{
  "activation": "quick_gelu",
  "extras": ["capped logits"],
  "init_std_down": 0.0,
  "lr": 0.00887,
  "decay_shape": "linear",
  "final_lr_fraction": 0.0
}
MLP neurons of a small language model. Each row is named by its layer, matrix (down: output weights) and neuron, and shows model dimensions 16-79. Each number is 200 + 40 x the weight over its row's rms, rounded and kept within 0 to 999.
Before each neuron's rows, "fires before" lists the tokens most often just after its 100 highest values on Wikipedia text that the model never trained on. A number after a token or word is its count.

fires before: "\n" 31, " to" 12, " of" 6, "al" 5, " |" 4
L6.down718,147,183,165,258,138,251,277,184,171,228,182,120,134,235,231,235,186,165,230,252,188,176,217,218,159,167,252,226,251,184,246,174,244,188,177,245,266,196,190,211,203,170,182,141,172,184,189,134,173,193,174,217,208,156,243,193,206,198,211,136,122,286,223,184

fires before: "ed" 35, "ing" 13, "s" 9, " of" 4
L6.down102,219,162,209,228,222,253,219,232,197,253,201,158,232,253,215,223,211,217,154,212,237,203,222,163,202,202,128,128,240,252,237,167,275,245,250,176,251,196,202,238,219,177,204,199,236,270,174,285,203,150,178,219,227,182,158,187,220,80,158,172,169,281,209,212

fires before: "ed" 15, "ver" 14, "ow" 11, "l" 10, "ial" 7, "er" 7
L4.down946,231,218,281,219,185,191,144,185,166,198,301,235,259,243,153,199,124,154,197,195,156,198,144,254,168,167,198,232,262,227,161,207,227,223,172,112,190,238,173,214,213,201,193,201,213,207,200,199,229,257,158,236,176,210,173,197,182,138,163,196,256,167,199,236

fires before: "t" 15, "ay" 9, "ool" 8, "and" 7, "ed" 7, "an" 5
L4.down591,282,229,214,127,215,205,204,175,256,208,244,188,171,171,191,218,152,227,150,250,144,196,190,238,238,168,264,230,208,248,204,216,212,214,193,137,234,145,196,183,158,179,227,179,243,291,252,115,251,184,178,224,236,216,215,211,179,191,213,163,190,182,135,204

fires before: "e" 32, "ing" 8, "es" 6, "en" 5, "ist" 4, "er" 4
L3.down373,182,239,235,259,223,167,202,182,292,236,177,212,132,164,226,238,213,269,175,214,216,150,204,157,199,233,217,265,206,184,213,270,156,188,169,150,182,153,199,192,208,238,195,227,172,282,219,152,235,144,167,119,231,187,208,150,159,222,197,172,140,174,261,164

fires before: "ed" 21, "t" 21, " -" 7, "\n" 7, "il" 5
L2.down778,176,223,175,164,157,153,225,201,154,272,170,207,207,211,293,118,236,253,197,170,152,240,237,182,100,189,256,221,208,173,239,117,232,271,160,138,200,184,221,252,142,263,219,227,221,182,217,196,141,148,183,153,163,157,140,179,242,207,242,179,184,211,172,198

fires before: "res" 18, "any" 12, "end" 12, "ess" 8, "t" 6, "an" 4
L2.down930,290,210,216,193,128,187,303,225,249,213,223,262,209,239,208,190,117,196,205,211,111,278,193,161,171,145,246,221,218,155,134,208,160,208,194,183,234,125,237,142,191,144,236,219,288,218,227,262,167,176,268,205,240,228,147,202,169,206,217,199,229,238,222,153

fires before: "ates" 39, "st" 8, "g" 4
L4.down158,144,242,146,156,191,155,209,195,169,186,222,175,253,220,234,198,209,137,198,244,189,203,229,182,216,205,247,235,294,220,188,213,246,195,238,153,191,202,252,198,246,156,265,247,217,140,271,160,211,163,182,254,265,159,132,235,199,207,200,138,177,219,223,249

fires before: "ly" 14, "." 13, "," 10, " in" 8, " by" 6
L7.down599,149,162,211,276,201,151,186,183,196,254,152,197,136,199,226,218,148,158,228,229,252,190,166,231,147,72,182,221,180,232,233,240,130,189,251,139,120,224,264,277,223,224,182,159,197,183,173,254,203,151,238,203,178,227,229,184,215,197,167,210,173,184,213,228

fires before: "\n" 38, "s" 19, "ed" 7, "at" 6
L2.down574,182,171,214,155,196,214,143,209,241,204,169,170,202,228,191,87,243,217,210,189,218,119,178,150,177,249,252,205,182,160,245,185,217,177,228,223,220,228,240,228,165,257,235,141,190,176,208,248,261,167,152,205,292,208,95,182,189,262,235,197,172,263,101,180

fires before: "le" 21, "v" 16, "g" 10, "ce" 8, "t" 8, "p" 6
L2.down675,206,200,182,222,210,308,151,143,153,186,226,141,194,159,112,240,178,219,192,183,209,155,175,257,191,180,177,224,153,148,215,249,241,183,192,181,228,169,176,153,212,136,185,189,174,234,114,168,242,167,221,140,239,206,184,181,227,178,172,200,217,224,177,193

fires before: "=" 19, "ic" 9, "ort" 8, "===" 7, "H" 5, "ect" 5
L2.down444,236,190,259,243,196,250,162,200,114,177,206,206,190,171,104,319,219,163,185,204,168,174,198,129,226,208,188,151,123,202,186,248,233,270,292,177,122,241,182,115,216,225,205,206,193,154,220,218,179,178,219,197,234,187,224,211,214,173,172,212,281,199,208,180

fires before: "t" 20, "al" 11, "iv" 9, "ed" 9, "p" 5, "ing" 4
L2.down721,209,234,257,230,222,237,159,261,229,202,235,67,176,176,198,212,195,233,169,286,269,152,175,207,206,170,188,118,225,223,183,156,192,149,227,205,288,227,182,214,194,202,259,206,213,275,190,154,260,202,158,228,129,195,101,121,189,211,236,175,146,242,185,279

fires before: "|" 25, "-" 11, "===" 7, "S" 5, " were" 5, " had" 5
L2.down877,178,256,187,189,154,225,255,276,160,169,208,180,263,182,230,203,223,226,291,123,182,245,145,147,243,172,176,190,275,180,212,182,276,225,175,179,144,201,197,202,166,223,251,211,203,219,151,263,254,241,184,196,156,160,227,157,189,188,125,172,181,220,181,206

fires before: "," 17, "al" 16, "y" 10, "t" 6, " the" 6, "age" 4
L2.down683,217,271,212,227,173,202,241,234,249,181,166,205,136,220,246,198,203,201,183,132,142,197,144,186,193,244,277,183,226,238,172,246,158,232,158,273,126,172,169,202,209,217,253,202,228,203,169,130,198,200,209,152,188,157,161,247,213,177,250,175,174,237,213,272

fires before: "m" 40, "b" 11, "p" 7, "mer" 6, "et" 6, "ing" 4
L2.down194,220,213,259,216,149,285,205,151,186,158,160,154,187,227,180,229,111,229,183,218,188,246,218,283,244,267,164,271,259,188,133,181,253,266,172,180,169,157,225,285,222,209,178,206,151,170,135,156,230,209,142,208,154,185,171,221,181,157,175,210,232,197,171,213

fires before: "ies" 25, "ond" 17, "ial" 11, "ess" 10, "if" 7, "re" 5
L4.down310,165,176,212,226,221,202,150,191,206,159,188,257,203,214,183,140,159,153,154,220,203,163,162,239,147,154,183,175,242,226,275,217,203,163,205,265,211,243,229,199,233,187,132,232,174,275,118,206,163,284,161,255,208,251,173,237,195,219,164,211,122,253,270,175

fires before: "ed" 19, "y" 8, "s" 8, "ate" 7, "ated" 7, "her" 7
L7.down62,208,167,178,275,178,246,183,225,189,249,206,175,211,245,225,220,276,170,168,168,267,180,175,210,174,199,247,266,265,232,255,154,212,247,199,147,216,170,270,171,107,210,192,165,180,159,212,144,242,184,246,154,240,165,159,253,165,236,223,193,211,182,165,150

fires before: "\n" 17, "er" 14, "ation" 7, "ter" 6, "n" 6, "on" 5
L4.down791,222,156,201,218,132,204,248,112,228,205,142,182,228,221,241,204,128,243,245,201,175,202,168,191,284,255,160,191,207,137,159,156,213,217,209,241,291,194,256,212,235,159,201,181,184,245,168,195,153,224,209,246,181,272,219,188,211,181,222,217,220,201,222,199

fires before: "ond" 31, "ord" 24, "re" 12, "ur" 6
L2.down397,255,179,226,209,210,228,246,153,200,221,149,250,240,186,197,159,188,162,226,216,197,178,105,215,180,218,209,230,211,236,204,186,253,161,130,167,210,160,213,249,250,215,224,224,229,232,109,188,240,254,192,183,228,205,184,248,241,254,165,200,186,199,234,235

fires before: "," 19, ":" 14, "ation" 9, " |" 9, "al" 6, "–" 6
L6.down283,191,234,110,194,196,207,179,264,242,212,127,179,153,151,162,182,161,206,169,137,226,169,214,257,248,179,193,163,215,256,285,235,162,200,222,217,197,235,135,274,255,237,193,200,202,178,211,177,182,220,187,176,206,210,224,140,159,184,244,167,167,276,249,272

fires before: " 19" 14, " 202" 14, " 201" 14, " 200" 8, " 20" 5
L6.down40,177,255,169,212,128,237,165,221,145,124,145,199,184,157,196,235,187,246,129,258,284,212,187,185,268,185,217,233,230,205,213,278,222,226,203,259,212,257,154,166,239,171,262,201,171,185,178,215,124,171,275,145,239,158,152,208,229,224,181,238,125,213,178,256

fires before: "==" 24, "===" 20, "=" 14, "T" 6, "In" 4
L2.down480,249,238,191,237,205,291,202,242,121,254,142,254,264,184,171,265,219,229,174,187,209,167,208,198,181,205,210,212,207,211,161,193,199,206,229,216,200,191,180,188,203,241,233,208,239,232,252,226,162,211,174,173,165,173,185,259,239,214,161,248,223,176,197,207

fires before: "ary" 34, "age" 9, "ly" 6, "er" 6, "ial" 4
L3.down107,219,250,196,166,261,193,102,202,99,205,141,226,167,206,201,165,133,140,139,196,146,186,156,216,207,158,132,163,192,203,154,131,232,178,213,209,205,236,250,207,194,242,255,185,192,297,244,208,206,220,204,161,156,218,220,259,252,173,187,196,199,105,209,249

fires before: "\n" 36, "S" 6, " a" 5, " of" 5, "H" 4
L2.down836,124,127,153,208,202,196,182,174,246,223,234,188,166,184,235,190,140,170,259,173,129,113,177,182,225,219,183,129,265,241,173,104,179,271,158,228,211,136,210,239,235,163,287,224,236,146,166,54,234,172,205,155,197,199,195,198,232,193,254,167,177,197,226,182

fires before: "al" 18, "t" 16, " of" 12, "g" 11
L2.down745,140,211,186,271,237,198,254,164,157,247,216,174,167,241,195,175,169,113,205,213,178,263,184,202,189,178,177,225,132,253,187,179,211,136,212,188,151,241,243,202,175,177,286,191,234,237,227,172,286,156,157,149,185,181,195,215,179,166,155,141,193,197,274,213

fires before: " in" 28, " to" 11, " by" 11, " on" 8, " the" 6, " at" 5
L7.down307,172,201,248,208,133,154,175,211,157,224,177,251,178,204,180,169,149,209,198,162,160,221,180,170,273,227,229,142,211,159,209,213,193,119,236,136,186,287,165,211,236,193,249,175,225,165,128,229,214,185,142,161,172,191,209,247,140,248,253,250,236,163,221,202

fires before: "g" 27, "t" 12, "ter" 7, "im" 6, " " 6, "y" 4
L2.down973,220,220,180,235,252,282,236,216,249,255,248,167,113,233,172,203,242,247,188,210,134,157,135,215,173,166,238,166,189,150,167,294,169,196,226,200,214,138,201,199,160,182,160,197,237,179,124,170,155,270,144,202,206,216,207,139,210,134,213,177,156,189,210,180

fires before: "ork" 17, "om" 7, "rit" 7, "he" 7, "hen" 7, "ould" 5
L6.down647,212,201,244,231,280,190,201,237,183,239,140,200,249,187,157,193,114,233,252,200,117,260,200,176,256,181,167,186,199,190,237,161,196,141,227,182,181,152,210,191,207,103,250,235,181,177,138,221,285,215,248,195,255,186,199,253,236,230,216,188,194,136,148,217

fires before: "ing" 24, "ed" 17, "er" 13, "ers" 4
L7.down858,204,191,148,228,160,201,226,226,257,206,141,166,190,161,240,160,206,167,208,174,287,193,205,182,176,142,175,246,148,215,259,241,185,223,137,197,205,235,225,258,227,238,179,226,189,213,216,119,213,128,279,156,139,146,249,198,158,135,208,225,196,143,211,186

fires before: "\n" 16, " 199" 10, " are" 10, " 200" 8, " 198" 6, " 201" 5
L6.down152,207,142,195,224,186,266,206,262,99,180,190,259,215,238,241,206,198,205,184,224,177,210,172,205,193,186,256,119,199,180,233,246,185,164,152,265,190,212,142,188,214,133,178,212,211,188,171,203,199,287,194,252,199,242,159,248,265,149,193,204,151,237,187,281

fires before: "er" 19, "ing" 13, "ition" 10, "ra" 7, " (" 5, "n" 5
L3.down364,208,261,181,178,181,194,175,179,201,217,122,258,240,166,165,221,193,229,161,225,202,162,128,182,261,161,159,224,198,160,160,219,134,221,155,197,247,274,254,198,184,218,193,303,148,223,274,211,222,265,203,247,166,236,196,302,204,209,158,192,253,248,208,172

fires before: "res" 19, "al" 10, "ough" 7, "ab" 7, "ent" 7, "ist" 5
L7.down651,233,210,247,200,149,194,177,185,245,252,228,160,180,143,174,261,140,218,189,190,212,206,209,189,222,228,216,211,235,156,220,169,188,186,178,158,177,218,195,210,238,316,230,218,206,227,201,201,170,227,223,225,291,196,132,229,246,236,153,138,210,177,224,167

fires before: "==" 20, "The" 13, "In" 12, "===" 11, "A" 8, "O" 4
L3.down110,174,209,139,241,189,205,173,225,220,245,223,255,217,129,178,154,210,143,166,247,211,140,175,192,156,166,252,173,228,197,234,239,145,179,193,183,151,198,215,127,204,224,228,221,161,205,187,222,256,254,203,301,233,280,199,144,114,177,299,249,204,207,160,205

fires before: "==" 27, "In" 15, "===" 13, "The" 11, "A" 6
L2.down696,106,188,197,208,249,287,238,196,141,205,212,241,190,207,173,143,166,204,188,223,301,151,156,196,185,199,195,247,220,183,156,215,163,213,238,204,170,146,216,230,270,236,214,200,176,225,147,199,245,242,199,260,256,249,175,170,150,191,225,208,213,240,194,183

fires before: "re" 27, "en" 12, "el" 4, "th" 4, "ile" 4
L6.down952,254,139,259,238,193,197,101,198,166,153,225,249,148,172,237,216,196,196,202,181,105,227,215,262,145,185,142,252,165,213,202,202,220,252,229,193,235,116,228,220,193,216,167,121,169,202,175,195,253,216,199,266,262,245,185,202,250,219,216,227,177,112,200,156

fires before: " in" 21, " by" 8, " as" 8, " on" 8, "." 8, " to" 6
L6.down951,229,178,209,293,171,204,199,190,144,213,173,221,180,196,178,162,181,195,195,197,222,173,168,198,159,171,237,221,220,172,283,202,221,196,226,154,220,272,171,246,228,282,249,252,229,251,135,196,208,169,156,190,182,161,188,195,197,199,151,200,201,225,211,176

fires before: "\n" 29, "b" 9, "ok" 8, "-" 7, "or" 7, "et" 4
L7.down681,161,121,211,259,156,166,185,180,156,192,220,159,142,211,104,211,219,257,247,182,212,213,260,248,203,168,213,258,238,206,170,197,203,126,221,201,170,167,222,299,220,190,191,92,185,155,281,154,240,263,143,176,203,190,231,219,228,249,189,245,199,223,146,189